Weights of a small GPT-style language model, trained from scratch on English Wikipedia.
Size: 17 layers, 5 heads of 64 (1 for keys and values).
Architecture: RMSNorm before each block, rotary positions, no biases in attention or MLP, untied embeddings.
Training: a variant of Muon for these matrices, 456M tokens.
MLP neurons of a small language model. Each row is named by its layer, matrix (gate and up: input weights) and neuron, and shows model dimensions 16-111. Each number is 128 + 32 x the weight over its row's rms, rounded and kept within 0 to 255. Numbers have three digits each. A neuron's up and down rows have the sign that makes its largest values positive.
After each neuron's rows, "fires on" lists the tokens most often at its 100 highest values on Wikipedia text that the model never trained on.

L4.gate357:179126147112108066081100146128057170126126145077133092160057085118094140185178086157130154097115119111168143080122133132127093110139099086158172098107133078134126134106165136137200092087157139117151181048112107111133109136114149157116185098169128110088195111116140150120185160114165091085
L4.up357:150117125083116153145111158135058166141131118159111158136144074108126049128174175126135144153118162116145112091136109152163098136080123103113142072143141162129184141105115118127128151170108120092107163064100100170087114173114132172180134198116159151134109155157130111141115136087149167153
fires on: " and", " |", " to", ":", " of", " –"

L4.gate216:126058173153174109133110140138164114131085130113070142172100192116138074075126100135188143132135161095140131099103093107163121146104104122156078175074160140145063112170121122093116167129107140113129115129057143086133155136135090177114163122107118088059133084129149157115149184116094183125
L4.up216:127137159093121150107083086169103170102172138120090123140072139152127089082053093125141164077153157119180088068173086116106126149148067127138093152183155197161183054157164110125171092107078125063107146066104103104166111123119107124091084156179147130148115087127160148161181190148138061124
fires on: " in", " to", " live"

L8.gate631:088147092136100156101074058147115094164151142163172140135068057133108118101115090103140148171144157200129173116069076160083085132158149107177154145131103155112103177117129121137151178151137156112134134121133140106168125098148084079128159117088089078117090070119045136138108099131142142089
L8.up631:101112123079194093145161122146152102126126113097119149121156071107129065114094065104046173153141126132145184104122181123159129114079145135169150147122152126165104086170097122120137129089100167099123105105137111053107165172164070089092130093111077120161151099105127094106137125139098114082
fires on: "',", ",", "o,", "s,", "),"

L2.gate723:129100112102142156156125087165111189231151131160098073135159131086150140126173078108113083143154064109112107080123158129084139120147127145116158105136160148118167150191175149165117130117150080082152124140067108154147117154100129106086140094207152110157075119139092093132145091121128177126
L2.up723:129157175148077081151148118103158170096104130133194133132107140199105135126133123176136184103108189104111163116101116128121117097195151168123083142074178111050125180128131091186181184154129189162110183127115152104187123080156118115092076183110124100093151142161093143137166118108157119071
fires on: "-", " Te", " |"

L11.gate470:166111099127152087105088104171113084177111155112162099111180091110130100128171111131109107126086119198113133145094144136140123149101178105093114161140165174163116149165114103154159144132015125157170100117129081178178184165135155146119185128124088130163169114129110136144159147102065150179
L11.up470:104136153149140192162191138128137159139134107099139114112132133074101131084145176176158128152116092133101067138071161112126160226077178145134115099168086137177124111123154129180138152124104151155103081155185190136138109079123111030160099178158150181070116124143145197129116111177148130133
fires on: "w", "-w", " w", " \"W", " House", "W"

L2.gate167:094066131111122155119131144147154165103228160124090157149098155136127147141127141160166109132144130099173086120058124126153114186112133179142166120158122144204153160114155149124110177109139166099155146093094000109123104115117186139167153060096137168119169128109121100147154150128116086164
L2.up167:098115138111161166102109154165176139149163127113137131148079152146107145093143152145200104169140089100147124105109123122188129149126139140140165115137127164181201202177082154144131170082132210083120092130138020093181137126131197112184132078135185147134112139114120072184165163179169112158
fires on: " Released:", " Label:", ":", " Country:"

L7.gate33:142103140104077056155123137157101162175057091086123138186125094103137125174099158111147152099110173148201136119138158114141135071104097135194181103126097191159109105206173186089093095094197208124142156209126153107130080195095146139190121164132101110098163150119162101140185118106152122124
L7.up33:117118173114102118122111154114150085095126151135145145114147089151151099157174166120129128129141176181136104156146135052173093227153121162130154088119161134090136136145106083122131152103108142063115178151114036103134179058152082092091107108095110130126174129171101111111135176148132119104
fires on: " for", " For", "b"

L5.gate530:212093098133122159200091129110177115147163110110130075149078136163154210145131143164101136116109137103119119113178058094104117132181125229119155104111189117093137131118091060098121122112137079127159117128155063125102092165142191159110180173154069087138108114096135134114141167114071095111
L5.up530:146151079135086126158155124135120049136143089130165158105100088128123119167125111129145192114106125087102145102117163127110131175109124106071143086121104116154116160124143168172083125141099141091150173124094160107148122171150128119178101071106135113146056115108120119118122107150096043121
fires on: "\n", "====", "===", " |", " named"

L2.gate541:128088119175137192099145118089119155119126136118159091135129161099106113127158166153102126159122151080119126113166163113125111150179070075144117093162066118137117131115093075128094110105210123143125165130165055101136175091131160140155155112146129171131109112183138143094097109125132074125
L2.up541:133118120201079104093161125128189142131076082181129085103173152054155101124089140109091168152153123141102184152139111126133121152128145114169133085174083167125159148139082106141097140108175137148188127116130100050152195082098126115130118132143100190107103090088106083104145121202128113109
fires on: " to", " by"

L2.gate277:145063121104109140155087089142131098182103118105199160204152170144076151128137101135090116142110134122137128156102071105167123120134172124118135098142071131167092171104056120140142117078179181094059142149126090087137133137197202112105090086108127178182094120158098103170081119096140117112
L2.up277:085161137106151097135087127182156145102159215146143122084130169110144112132107128074058150095090095062119128143160100142152158142202119112104130170128141111200123125062129127180132124142112143143114114116155191136089124091170105120112129138124104103154106136135106136098125122151138077164
fires on: "\n"

L9.gate449:113177179178089113109125123111124112174125145081192120174130077135090153192116129147166132109132083067155127129145146100073088130186149098127115137112176060115165143144137081068131123162096128138166102115177136157114075134078127111104122113124030124147109150078154113143151151126092152094
L9.up449:093095108082123090136183171094157125085141090142202156150117066125135147153200068131098046135092113167194165152098119101108120111139127170082113193139170176090111115155144134139129142135139139101119124156121125147165129181135115130129113128112111164118102138118157068108128143082142135170
fires on: " it", " |", " but", " he", " and"

L10.gate655:124105132115128147166093123108113152113129137094131102216169127178129071170109130147116158095207122108148111075143065139085095158130080145111118131107087087169108146129125082142140124063166136096116081132061093130127116107151121106108119158129117061088151098171048155182115173127127171192
L10.up655:134154064123148130169102142120139124144215087124115083126148140214173109107142117134142122099087149152149097123164189178106104118170085179160116148150115106122142104151077068098097065094102123136128111146151131167070179124176130074141125093156117125103100113136110176128119143088139150129
fires on: " |", ":", "|", " best"

L10.gate239:138128149155146116178058105156153183186083119095145132206146073100144117098121050141105135082124223116138091112161178144115111066114068146074145159087131108074126129213174169173110110087195128096108164122124168140092169117114140112125113123181211116111152139153107172203130121167173148162
L10.up239:125127105136152129133099160182153132151191120168155115158134181143129154092102066111096129118093193076215106173120192166123080109126116144123098143127133093083132166181191138158111143159152128111094126184063092138183130099125167109117133189164133113175121150168052094089124178146138065132
fires on: " |", "-A", "u", "-S", "-B"

L5.gate139:127089105153097149160118147099184086127121173121149139111075084134164170156122097122109110151127084137071124146128204136148092143181111151114092089148167038146131161142127130097214113159055179116171104161111133101124084073091067122098154087179136099133084165121175143106168130119092157159
L5.up139:110113084095090113162094130101096110149150164098114187146120074117095109059106164182147064119139079113165129115121191135149097187083162141151121099179141097103112158082141113150127150123146155098125136146169138169144028132126161135182112152097170100080100087103142122106128100087113126071
fires on: " |"

L9.gate523:108111161147233093106143148188130092167127168121103154102149187123170084112114111118138180095138075105155123143110165154164111109131072096038103081139156071174180194160159150129090138118110158136047096152128159171096127111121161102136126166093114176126153114133082173150154143106127127146
L9.up523:121167131131125185119069134182135141189103204153104058142163142126138130163120157168119177132175145158108086147183118086139138133100118157204149072142135185097124120169102122108113116090109126097141141109127150108071130183117138112166176163101141133070087206110146109102108122133152150125
fires on: " |", "|", " the", " during", "\n"

L4.gate596:157108119096132130129103083159142112128141151114124137129163126132118121169193164090128143136113183253158046128129113114113080174068105136132125086112153133154126124107074159111106126119087134203125081110119152125139166129107136024117156132123157114126115151107153131108132127054137099158
L4.up596:145135114079130088191087069155148125130057122069083156110155072162120119099101134050148139111130169140124088132126122123104125153112155132149104163103117085125158138096133133146073169114156142190109086147137119157073123133097109131158184116139159153142112067111130100134124109069110144131
fires on: " with", " to", " is", " was", " special"

L10.gate200:102112084070140179140165135111135121087152141094132128127163178146119156148150118168044128090166182041102115135117094168154123132184135122111090133163137166135146186158138150055125133120189136082124210119138090120153105115161126142108160150155166117071203158118133118133126082152151154198
L10.up200:160133102147113172138106151128151146139120162102095114189118149098084115094081048151099136136213181100194147110143141112159155101071127206105167157116138075123142115110145099142157138100082084060135113134133086131095130159123113148184129143143141095075103116132120110133100134060152124102
fires on: " |", ";", "k", "uc", "ș"

L11.gate479:126129153115142171129069124090092129115129151157134181076126095146140118176093154176183144158148176165095164177099093125145116150143149169157159145134045170163050120160080183143212145153118169121086168134126110157124119066117044060125201201097123131133088105130149115160124163128158197124
L11.up479:102122155040183117117144106094146142199112117096185129128131114144196112138144148164121086094127172151161098170134127168122141128112142134113162142140124133138083143112152140085131147117099091109149113129125139143095174105216146095142115123106088129131120147094169104164122130079133203091
fires on: ",", "s,", "e,", "ed,", " century,", "es,"

L5.gate502:183106130091120151153132115158154131137101174135165089176186163149120128140124059166179119087181085199108165157113135102143119117071086151132082132159171099160141152196129132074139170129147132105127125135159140100094138155155108163097072127143177152096177113093136085135090129050119145122
L5.up502:166115103110105084078147155173180130148143200146156085125105191107123129150059197054111127149183151061143121169133153169159101098099115172146131122179084156086148168099133091125159092078098120124125115115092112119151132150140188107142116147077153144116103174118082123199125088094140129172
fires on: " I", " II", " \"I", " V"

L5.gate288:074114124118115170072142167122110188116095129119157111122066164081068091162111126097078153103110108070090143120107095140144186120109136130106176166121136135124085118103166110099187099118161121128087140112049128142107122081150141125060099040130116097136118107144109127109082093116106108144
L5.up288:104107165130082089184115121106141167111137145172101130083131178158167120117134098116112152094158110114139135135158108172150146112081123184129104124183180181130159138094147150091136141147152145099114119156101172148181159132124081145141173110118142143116165176063072156129098143140116107087
fires on: "-", " civil", "|", " because"

L7.gate291:111117113137118163125118178166044135130173062103148107075075129096110087142130162129145140061104132144099096145121112098130165123228169108150060112114138122151117153146109147158150116132085118171157137085121176150138139140123117113095147153119093147164113165075101065152124139112127117167
L7.up291:100188149183107137144132072113108150091142116201092120111091102150108127117121136103120106076117174129114138112174111058168162156146159100164183174162059135066092166117108145156177116132133100128149082174125085145106157090121152160172127132173080070102114079126148066155102118138084116164
fires on: " its", " his", "ag", "ar", " their"

L10.gate277:087092080092184141150102176107087151156111158101132149164166099129116122114178097103166172060115129155135107125130137116183123145122116075117158140170147206150171159123109114099124127062179154126137085115138100127211151195122125195140109087119134146134132168150168127076123103127205137144
L10.up277:096157141120118162129134138150108117117156100109126129036136128165049142108141118103143185119145215102092082197181151083136163196127172100143194156124118146137156093188084142077112140142156187095081092125177112112172096085182082120103146136119079145149153140136154125122183146139084143104
fires on: " for", " For", "ver", " is"

L8.gate452:115097137161163122111180160158150150153150112169078146154153094131128109170072166123047190104156112150114104079128097167103170111153126082152100186052165122141123144096134127124066098137180139197160140145094102142122142079117124099172121095120134084141148119135133198134127149137142127125
L8.up452:139112111184052127133084128160142127143151115112130078108119120121171109108189082137107156144121144160104164146135107155111086096179164131156141176149108103121102173138069139146063160117135115107198116142125147150130182129149097104074076091171155149076108096131165170130118134075134111116
fires on: " |", "|", " of", "ed", "is", " his"

L5.gate170:103185143097160120132087147125121079156141137118169133159138128084144105142134071108101121086036144182129131108095106082118102120137040139171122136153132147153138143149118108145147137139101103170126115106101138062176126135079133106108168104132100164178113087121129083117138156120071138109
L5.up170:108134096095123072105110133126115162162134120168064097118070118126145130180130132098123080162158124176067095115163113167115130104178120172131102134132162072134091142116161148136125125138097143119148116143130125136148186080152179129106104118157093111158122073135090102135127139080125143149
fires on: "\n", "\n ", " of", " (loan)", "-", " in"

L4.gate164:157097130136092127151099105167091118123087145121136116103113134103099139086085157151087141098105146087205112123128139066123129186110061154138081062079130107076088151157099142174180105165104160167181105102138175098156160128148157112165153146145080140095138143080137163157161180147102110139
L4.up164:127153109125128120109102105141144100124089195122072123110056110100138139087112151172103098111075189068150142108099201146132140124112156114142138150105042106125104084103106145145110116146077115127067138128173159094118169100109117163186173105108089171086178134110119115192152175108136071174
fires on: " for", " in", " his", " of", " its"

L4.gate700:076112137118151165135163181140132118117168137062144193195108084100097116106096149114095117116132123091109083127210116136163182159131145121114133150126103103142100136139136098144096164092130202163126110142118076165131144141118140118127152107120132096168149156119148127174190131164155098134
L4.up700:121165071149138131117135125108130076169067134125132148116175134124112155106122109132130120091133130056151156115130182211109091080085081131115154146152157081166106124179123120146121124103145166137170141148156159083090105112100140102115058111141066166127141135088141143122178083101139118162
fires on: "A", " A", " \"A", "V", "An", "==A"

L7.gate497:134130109187140139080149154185079108124089138149123099186187142148075165124140156124083156053156104099152183158182144127142124145148134117077099040101127146140113129160128080079161085108078164134152089063145173113081092134113119170075145156151183152066177134169148109153092139173143152143
L7.up497:107085138112079148075174100182141138129080068143131159076133142141156100177133150150111135127119206082113041107096081109096188142122186129186112171164185173085112124145076151085186077139125132137104141101115136141136108133132124153138101122129106104141199129145166098093100151121131102176
fires on: " L", " R", " S", " \"", " W"

L9.gate769:057144164117131172121142093084151179110177124132160186093101143115132116149090118107113130094153100157136155123093117121122097165055154125103163185147108178139057180199151132156123157142143128093128092135110087171140113113109125081131187139087106097108105160149184108134195102088176201141
L9.up769:181136143097132124148050124120142150125120108155147130147136121135114168174143162163121148101180103179125106162134195122142136114123145085120126119060097096144119151085147162083131095151133137162173156082117133099167173144189154099129081104130111119201158121114090148133107172159110125092
fires on: ",", "\",", "s,", "ing,"

L4.gate712:160138127133119153116079149185096171095077176085082093168190112132159128107072135171137143137102137070148141106105169173115152107114144134067154094203118096134043108166137100097146115139135063080074125133027062109101154151083095122130090139133167136128107127142135134151104088118164182110
L4.up712:163112185133064139154122070210137124176172113142169127080120157156117127177122085089115142104084104155075115092125146161101083083144106073114090127114098138073152121135148135141122150184065113118171134158125153076152109105132064113149115112143150112118116132117086202103101051098096108140
fires on: " in", " to", " requ", " rest", " turned"

L10.gate29:121135160149160148106146168077127144135150216197110111100095128121220137117140187110101092104157150161125107140112093133153134126230165150123142131170121125120108136222123123096175123090115063117176131132142108104142136124155091103146171199145141049106137119170143151137143142162136049108
L10.up29:134100104134168162112171115121137107118139122136151134099051147157152161102122125173114163142155040134085077175140096186131078109129122183132109167086203117116140159145084155186153179121089086142112145120065108088139104106148097122132089108112141088169132146171165079131161051110069173136
fires on: " |", " 1", "\n", " 14", " 24"

L2.gate410:145157142093116136160092116129107179182101126121093110155164116158142128111098093164080065093175111157158143145108100185063148148165133085129140100146172126145084090150157126122091131072098110106139044075130174179121207159145143135117106079141079130116114160177069139101080173182146095138
L2.up410:154193103079141104120176087128122099109142114106097150146115103123097096105082173144072151146115143068106134107131119081087162155134147114159133100148149178134157162139138144156075093097072129150136095138114089067178141130180117183080153164129066150078093112116129106185071142081145136109
fires on: " Japanese", " KOR", " female", " male", " Chinese", " JPN"

L7.gate155:168135132128139070090205148109083140120115115081147175148043182117117142213107095146133149140107150130057109085137173179143112192141125183122073124161153138140133122128135109132125218102140142111098112137101087106082130183121106109103113201103133134108094127101095199101092165046161159150
L7.up155:114146111115133173119088172159202150137120141123106097100151137133172171166068049141119153136176117185107144081156151097138097163118105078161156126144169057069085082191142137144182151116138125136088108174102050123113117130162161145108109115158130106122149123131146116155152125131101170153
fires on: " that", ":", " such", "ig", "ut", " |"

L9.gate118:156113132104052117088146151127140111146143119108150124162068098118168128171116182149092068134156109069135100166140126156136166099122130100163143110120070060113077143169132131142113109083128142144115138129133119084174132110077088116088065134124143159071132100133096148174139177123165140088
L9.up118:141105139157093117064156159122115093116144135136153146174155174163182144194161149091102078121109182163124125166084123154155128102118169100122115136174089136143073126123157142130096106169119068184146094139130185114180212116113131122130090081150118115050164093097055193178144172082162167091
fires on: " for", " not", " over", " almost", "ot", " than"

L4.gate204:190103102172123115120154108120095131135149182105178112101171109164134123172139162154125079061127103142134122163094115145178077099163093155169173155152101119210090132129137078087117127152105149170154131153106154187129101171120127142108183126190166121136191127052074044132117138124164114104
L4.up204:197152064104153113091112130062140158178069188165125144146064162103135124192101177122119115128179098095201105147092185101127109071106119205142111112140088117200076114114183075184131136189135174136129071122203170148133121140118114135157100151101133084092130197121110076204135022178142127122
fires on: " v", " V", " of", " ant", " \"V", " I"

L14.gate604:134118116114125108155088082107132043112191186128133078136139128110128091129108163153114137164127110088100149161155096170082102128139151135138117166097128088140092128153157130099113113130108110065143155185140176236101168081119105089174152122091125161163118103117096168156092124159124127081
L14.up604:133127115087133154094185107054137092154131144088181064098114057138128158055131207135125119081098116134111108096137088111120132163048116137160164137062094092150119184116137129082150150115094108112145191138196113138155143127171152136133109127167163105131131120104137134086167116084103142124
fires on: " |", "W", " W", "-w", " a"

L5.gate213:168129121120115180103135149174147132155118100088129070190153147155152125133112176121114134099130148171137173108084118089137081114136107130120203169153151162135142119087120111158095140131191172147125177110128053133145145155122195144150157132125112130127131047125085153147055093138177083176
L5.up213:165128090121082178102140132127161093126125170086101144101108113111108150147124099157056156104157101181125133075137107144120106169116111105154152100168096093183171134121155124132152123118059152102144181105116153215145132106119143146063136089155087175165071067132108140143104084125126063101
fires on: " to", ":", " against", " with", " by", " for"

L11.gate340:147125085147117144131117123120062152164105099152149115099157074111114143141153139159000131053117102131125113105112093131131157084123218129121110120132128077133127103164159122138102117067103082128199154143100166125155127166085130125169141113104135151115081126093052066154149133099150108138
L11.up340:112097117110108154177098165097157119110139109118171102127117100122026163174113137156174115098084103214172098137121163134163113174083180101112167121084127159171093128136120146156153091165176174107118117117141124114154150111170086159092114181104163175093087078163119138120102102132128155111
fires on: "w", "W", "ov", " \"W", "k"

L2.gate41:097184117097139167167106135087123167180112118144147199103135086118140082172116148120120081076115224132092117167082117083081098124126073066136123108132132163141145141173112117175099134127111136107117138141088103125152084097169115112133086154110180142136124140139163117179135177091124156062
L2.up41:079112095092128105106144071168128133123125181088169178137092168197135140075112118162176128135092130091069123224186115152153182153132095139170067134187111089152166115142107141155090179137141157127195158059099106077167160113086135113104150115100095183070164122124088100147122151096123131171
fires on: "\n"

L2.gate772:150149056108116046099107181160126124157195126107126089135113140137118164138164136157113086152088128131161151114161109072124096163124139087116158108177164083141150143133096126164123070106165105169051119091106106088175116148171132081153148076186098154072157182137121147131095154059189107111
L2.up772:116160076089119141139103096139134122164125079124159145140100078115161153142197132091100145145153133125131084175142152141087074153159143081166109133099107155105154181132157158131077117146120132148125026148149122094126162109087120114206139184118122108157096181118125121151113113083154107132
fires on: " to", ":", "'s", " is", ","

L9.gate499:090097163080184129119159071107103124099167102078206157089097149129117057063118185131126134131157136077149071165181191129143137119101121148158103141095157148145114150139116078154091139065113172154107072113130128124145136152192098162119119078086140088146103158151173167157115131179135157141
L9.up499:094120140116077102124132202170097120166123152084123158140140193145071143074103108127123111110148126145115113129134168119188123175118155148152118141180140191185049139172159117143150146182138172180131181113148104117138147065166150135151084088136087130133184106049132158142145104158100078156
fires on: " a", " A", "A"

L12.gate705:077106140174075156145147108120146168126151161105153153155189161176102097126150205085172106072089122130100162147125109151141118147132091127131121068097131126085139113120153123100176177076164140156136122124135174199117105186090103098117141095146168152115136118188101126163153132121191152076
L12.up705:108090141156105178121160129169153076120120112107120077131136182188155171127125154114074113125131117141133121110149057159063118136133091139152118161132110149099141082110131106091179133145105063152113141138182042094063117082117146127111127173125147105132153137168137090186104132081120082128
fires on: " L", " J", " P"

L9.gate26:108079107087142141068131176145096095101135123052095129109091192175114114134146131114162114143163141159094155094144146084106125146166177120168154148177130130179111141141130090109162143120128060118149127140173100146133116142113133165192165117116133172160202105136104100115102123136149057144
L9.up26:109124142144126104157154087157154125129082193119109109150174127079198084146108155101106063064132126156068178087113060105128180119169085108112160154139170072131114160134109144108106112152154108118102134097189162105144180111143032145107169142095096140109152136071109160128119134157164130000
fires on: " by", "ab", " By", "-1", "y"

L8.gate456:146152168110066116188176154104150127125093171141118220107166131145141121124091156093117072123142070088104123127161081131127086200115092128162181164096172152174107158070119125091127121084114167152074144190070103066076129097118140098118102163098128148134142088144136155168163113136129156047
L8.up456:120104141111149102153149087106122090121116139161119172076091140095178112109107100055157119138129081177109162198121128083141151130146123131124105136189115182133118131139133151107070126119183069161118186078086162117071135156081136125142111171161109153113146113117110105155154118083086125123
fires on: "\n", "ent", "et", "it", "uk"

L7.gate544:140129133180181133112104140068128192113118115054175140139127131057109121116151047058144066190077177142121139175116165123138116139151101105120109127211167143148126107131122105138113112109098090154181147133130095144140130118107149150090128109097089159113132111076154125161114214124108139134
L7.up544:077178142116121171133157156178111156128177164140071129163162154172137118150145120130065054056150156169120134115163128138215088152148149116090114172131110105101172142133119085135107169106078087116083105090099158103149161139132140122177052156122056080100110125100066182123161110090142124192
fires on: "\n"

L11.gate191:124109144104147151101185153133125150059136116116115161123084128115142117119167068154193128128171110166163127138127082170133166089191129135044097089128142114129137169124138148113145157068137130073170141110095117173108134086137185165159142160138149104130112092113136093128086133130175198136
L11.up191:100094139127172155118097147150121150142102153136118091180117120144169133170093090103127051146150181162082086109195130089163137071068133099163132146140133165131105111190125139195143166142126146091189110132130155118106131184091118169200122126115122111107133142152154119118053159114127112145
fires on: " (", " |", " O"

L7.gate698:093108123148114132113133064134193128146149155111126108085123200206126105111092158115147131145107181143103052110110146113089113169145116096072109138136137144141141137081190137178131121117108112112113181106075113134143140167110055113153158153157098094172095116125119112106112158120062139143
L7.up698:108139128150104110130115114090083102086185089128149125088148133095136003104138153146176217179135129137175132124126071155155143155138130118174160184119095126140158097202110071091130150105109137105105146186119171169155114084158140152130163152158111081119066168114141103104113184091089072078
fires on: " |", "il", "ed"

L14.gate16:105117091074142153107184134087128155145091125114097149133163114078118178123108103087101203125129173077125149136180193138114161143100183138105148162124170156088123184147157088086164189157100138127136156164038195165120103119150100103100168110162148110121173181164147123147147110118128124155
L14.up16:120101143170155090163050127144104124137115149120160135155139089143099088172099134116150127125103130126142146086169177074139119124106135175080130135127188197157120123215159134123131134160103113131162163153161166139189096080188109105142130143112162117148137173095167205137127102115137167130
fires on: " |", " was"

L11.gate312:154154113111140189149111166140186157117147128087143115134169159130114093165158140130127120104154146119150219169132101115090137219143120122107165113157076135185051194100098074109158157133144169117117158098105145118152131153110194111104097107086092147119126141142114168168126102120099081129
L11.up312:134126117160113123133122167111153200094128178163129116135116191123127088135164118164164123160085182120094156164106140095170115186090121092127168205168149082172144164122173108181132159114104113107127151173150110130155129091127177143216107147090188127115129112168105125174116127151184118114
fires on: "\n", ":", " are:"

L4.gate683:107111097107104125091130158120117143145107132088123143104146166169144197073161107123121118115107133091210098115126169051081080126169085156135191112158143147150124182169112112131169115126112101104144107114081108133157135133138072103122156158146164129110146206123126132118150074171156142137
L4.up683:075128146129074089097117089117177132069070130143180102106165164191134163057111207111118087055141090119174123156126170106085135177090090126111147129161103127149083174117128123087140137094098145148143138126142147094095154107170133127189087208129151112095105113123108064180144139133152122133
fires on: "R", "\n", " R", "ent"

L10.gate711:133115159082133130097159149181150143113158098106139138068100068166110093146125132107055143081113137195149135106077099148109119135133158151101084127100101153150100173067127121065134124116135080149122061105101146147114103099163110158076050112163111156103152098041127112153109125136120162158
L10.up711:145185184135147138178177140136115121108067114169159132121148101116087107134071167116126096117088129119105096136123103067126139093119154107128101197103148091100157130131178155110166167135113118148179157137186094124153146076200110201135132102146071104104113119128128139158128173188127150191
fires on: " his", " their", " long", " personal", " its", " own"

L8.gate720:192099112118176100157183070061145131138150118188137145148134179189117187133084075140157131150107159144111182124144113189135118189159188132083152133169133129096195144143161146129146148134120142173048147080107136122124124148153160131157150132082093124173077134139123116143173095089150125124
L8.up720:097149118130165171175130099092118077137101123158141082102141124142103176119108125122115138166189135208113126126114074085157071168137177101139140110188156159122138128072134109121195131127130160125120158137091105104172138104078112093085107046118104175153116134164117077063134120160070178162
fires on: " |", ";", "ib"

L11.gate547:139088147079151211093088166197141130114169118116155106106146142130164121153089163176143107163168129138100157148101143152124145158043108121127179164109092095131080166217134177196139074095090124101069137138155103154127068110107081090138130146128114116084063091099104132115087172089149114122
L11.up547:112088152108134164172153129170130132077148117123195134144113080133154099143129127118111082132155085085120131139144101069135105134138181117155144060113109145135132166110129126123147028152144142110116103175126113102088118109106139149081133080151144167113105074127119105119194144140129148083
fires on: " not", "ot", " to", "ir"

L11.gate174:115140146049105099110109120096118152118147114130119135179120130110105141114144081128158173088144088071155210163168135104125119157116255124115135174160168094177091143167205102101124183156128112110126142156122150162151124145154191146086101126093089107159146118143106143150119145070111103125
L11.up174:126115114114152137156129122073168130153215099109119178146113107150060116117136167110192057181095159119150106155153122100142112153115099138144154062093112102146145086150122096085120117083134100147106156140135130135176105126145162102152133132160181141125195138087121130130185107136128179148
fires on: " |", " ex", " mig"

L9.gate258:052157151128136083157150111070107077167157167122144140092185117177122087152161184122069125179183175188139131148153181125111163121142116128077141148120080146106117124153102083133179154085093124201091078145147090075127108151069154087161187133166110111172120146085117149142133159139190150115
L9.up258:164156140090134116098130118119093165119150159113112117108115148162180112141172138153104139183169088056131202137112148090199132161104130100124095081165165121175139067169134152224092130150102093145130095139100148192135122157091149135079165178173136082164109113103138147091186097153053117085
fires on: " there", " There", "od", "is", "There"

L8.gate382:101105149111157148144099138133105155131107116120081117232094146118144139137120145063098121109055126108171148121063158143168158061128170169121093090143111098155134109141136150140111142126181120122200147100119099126117179169109125168128132197076170157081132110133108163135117131150172170132
L8.up382:169132152090102151104087123135088086174181183132118136081096093160167163197054106117082097123151126136101160114109149115109174155189110118091136122172133150181112113165147169121146089135102082110098192132083192109099138120086119086154179110165133108141105103215088126159083150098201104129
fires on: " in", " of", " to", " near", "y", " a"

L4.gate694:139151111087155148168112128143095114131133137141152121138063083130159184098164131132109109056079188130188089125167143134066148144134145146115126139176115143122175121130153130149101145082100139147136111100128187055113168127116166181150110182162095140165095090081120151145176127134142083135
L4.up694:192184133140085142177114137107106088066146166123138073185090145138103150145173121147136137091091211137105177133102150127115106143121156126151133121108076092132164174161151119090098133137109105116165105111151088063115169124082138143195170107173105137144144116116129104179159103165134053146
fires on: " |", "\n", ").", ".)"

L5.gate378:144071089128143117095074099150090106162121152104019103107145153156146164090114119120117124164128139089136164087110100103104157186090177128143133093118134123117129107147137086160116116168154147149172142115080140071122166175116150162167136078181070096172222107141145137126180109070069101107
L5.up378:150124101147109136110064118140074138122193065153124089149159154145119093117146117137145183141119145136146135081110114095081083183111120126143145092150174103117116175130136092099121169180071138108137149068132145158122121110158092142163148152128169138126101161096142129152144186121184168077
fires on: " in", " from", "\n", " to", " left"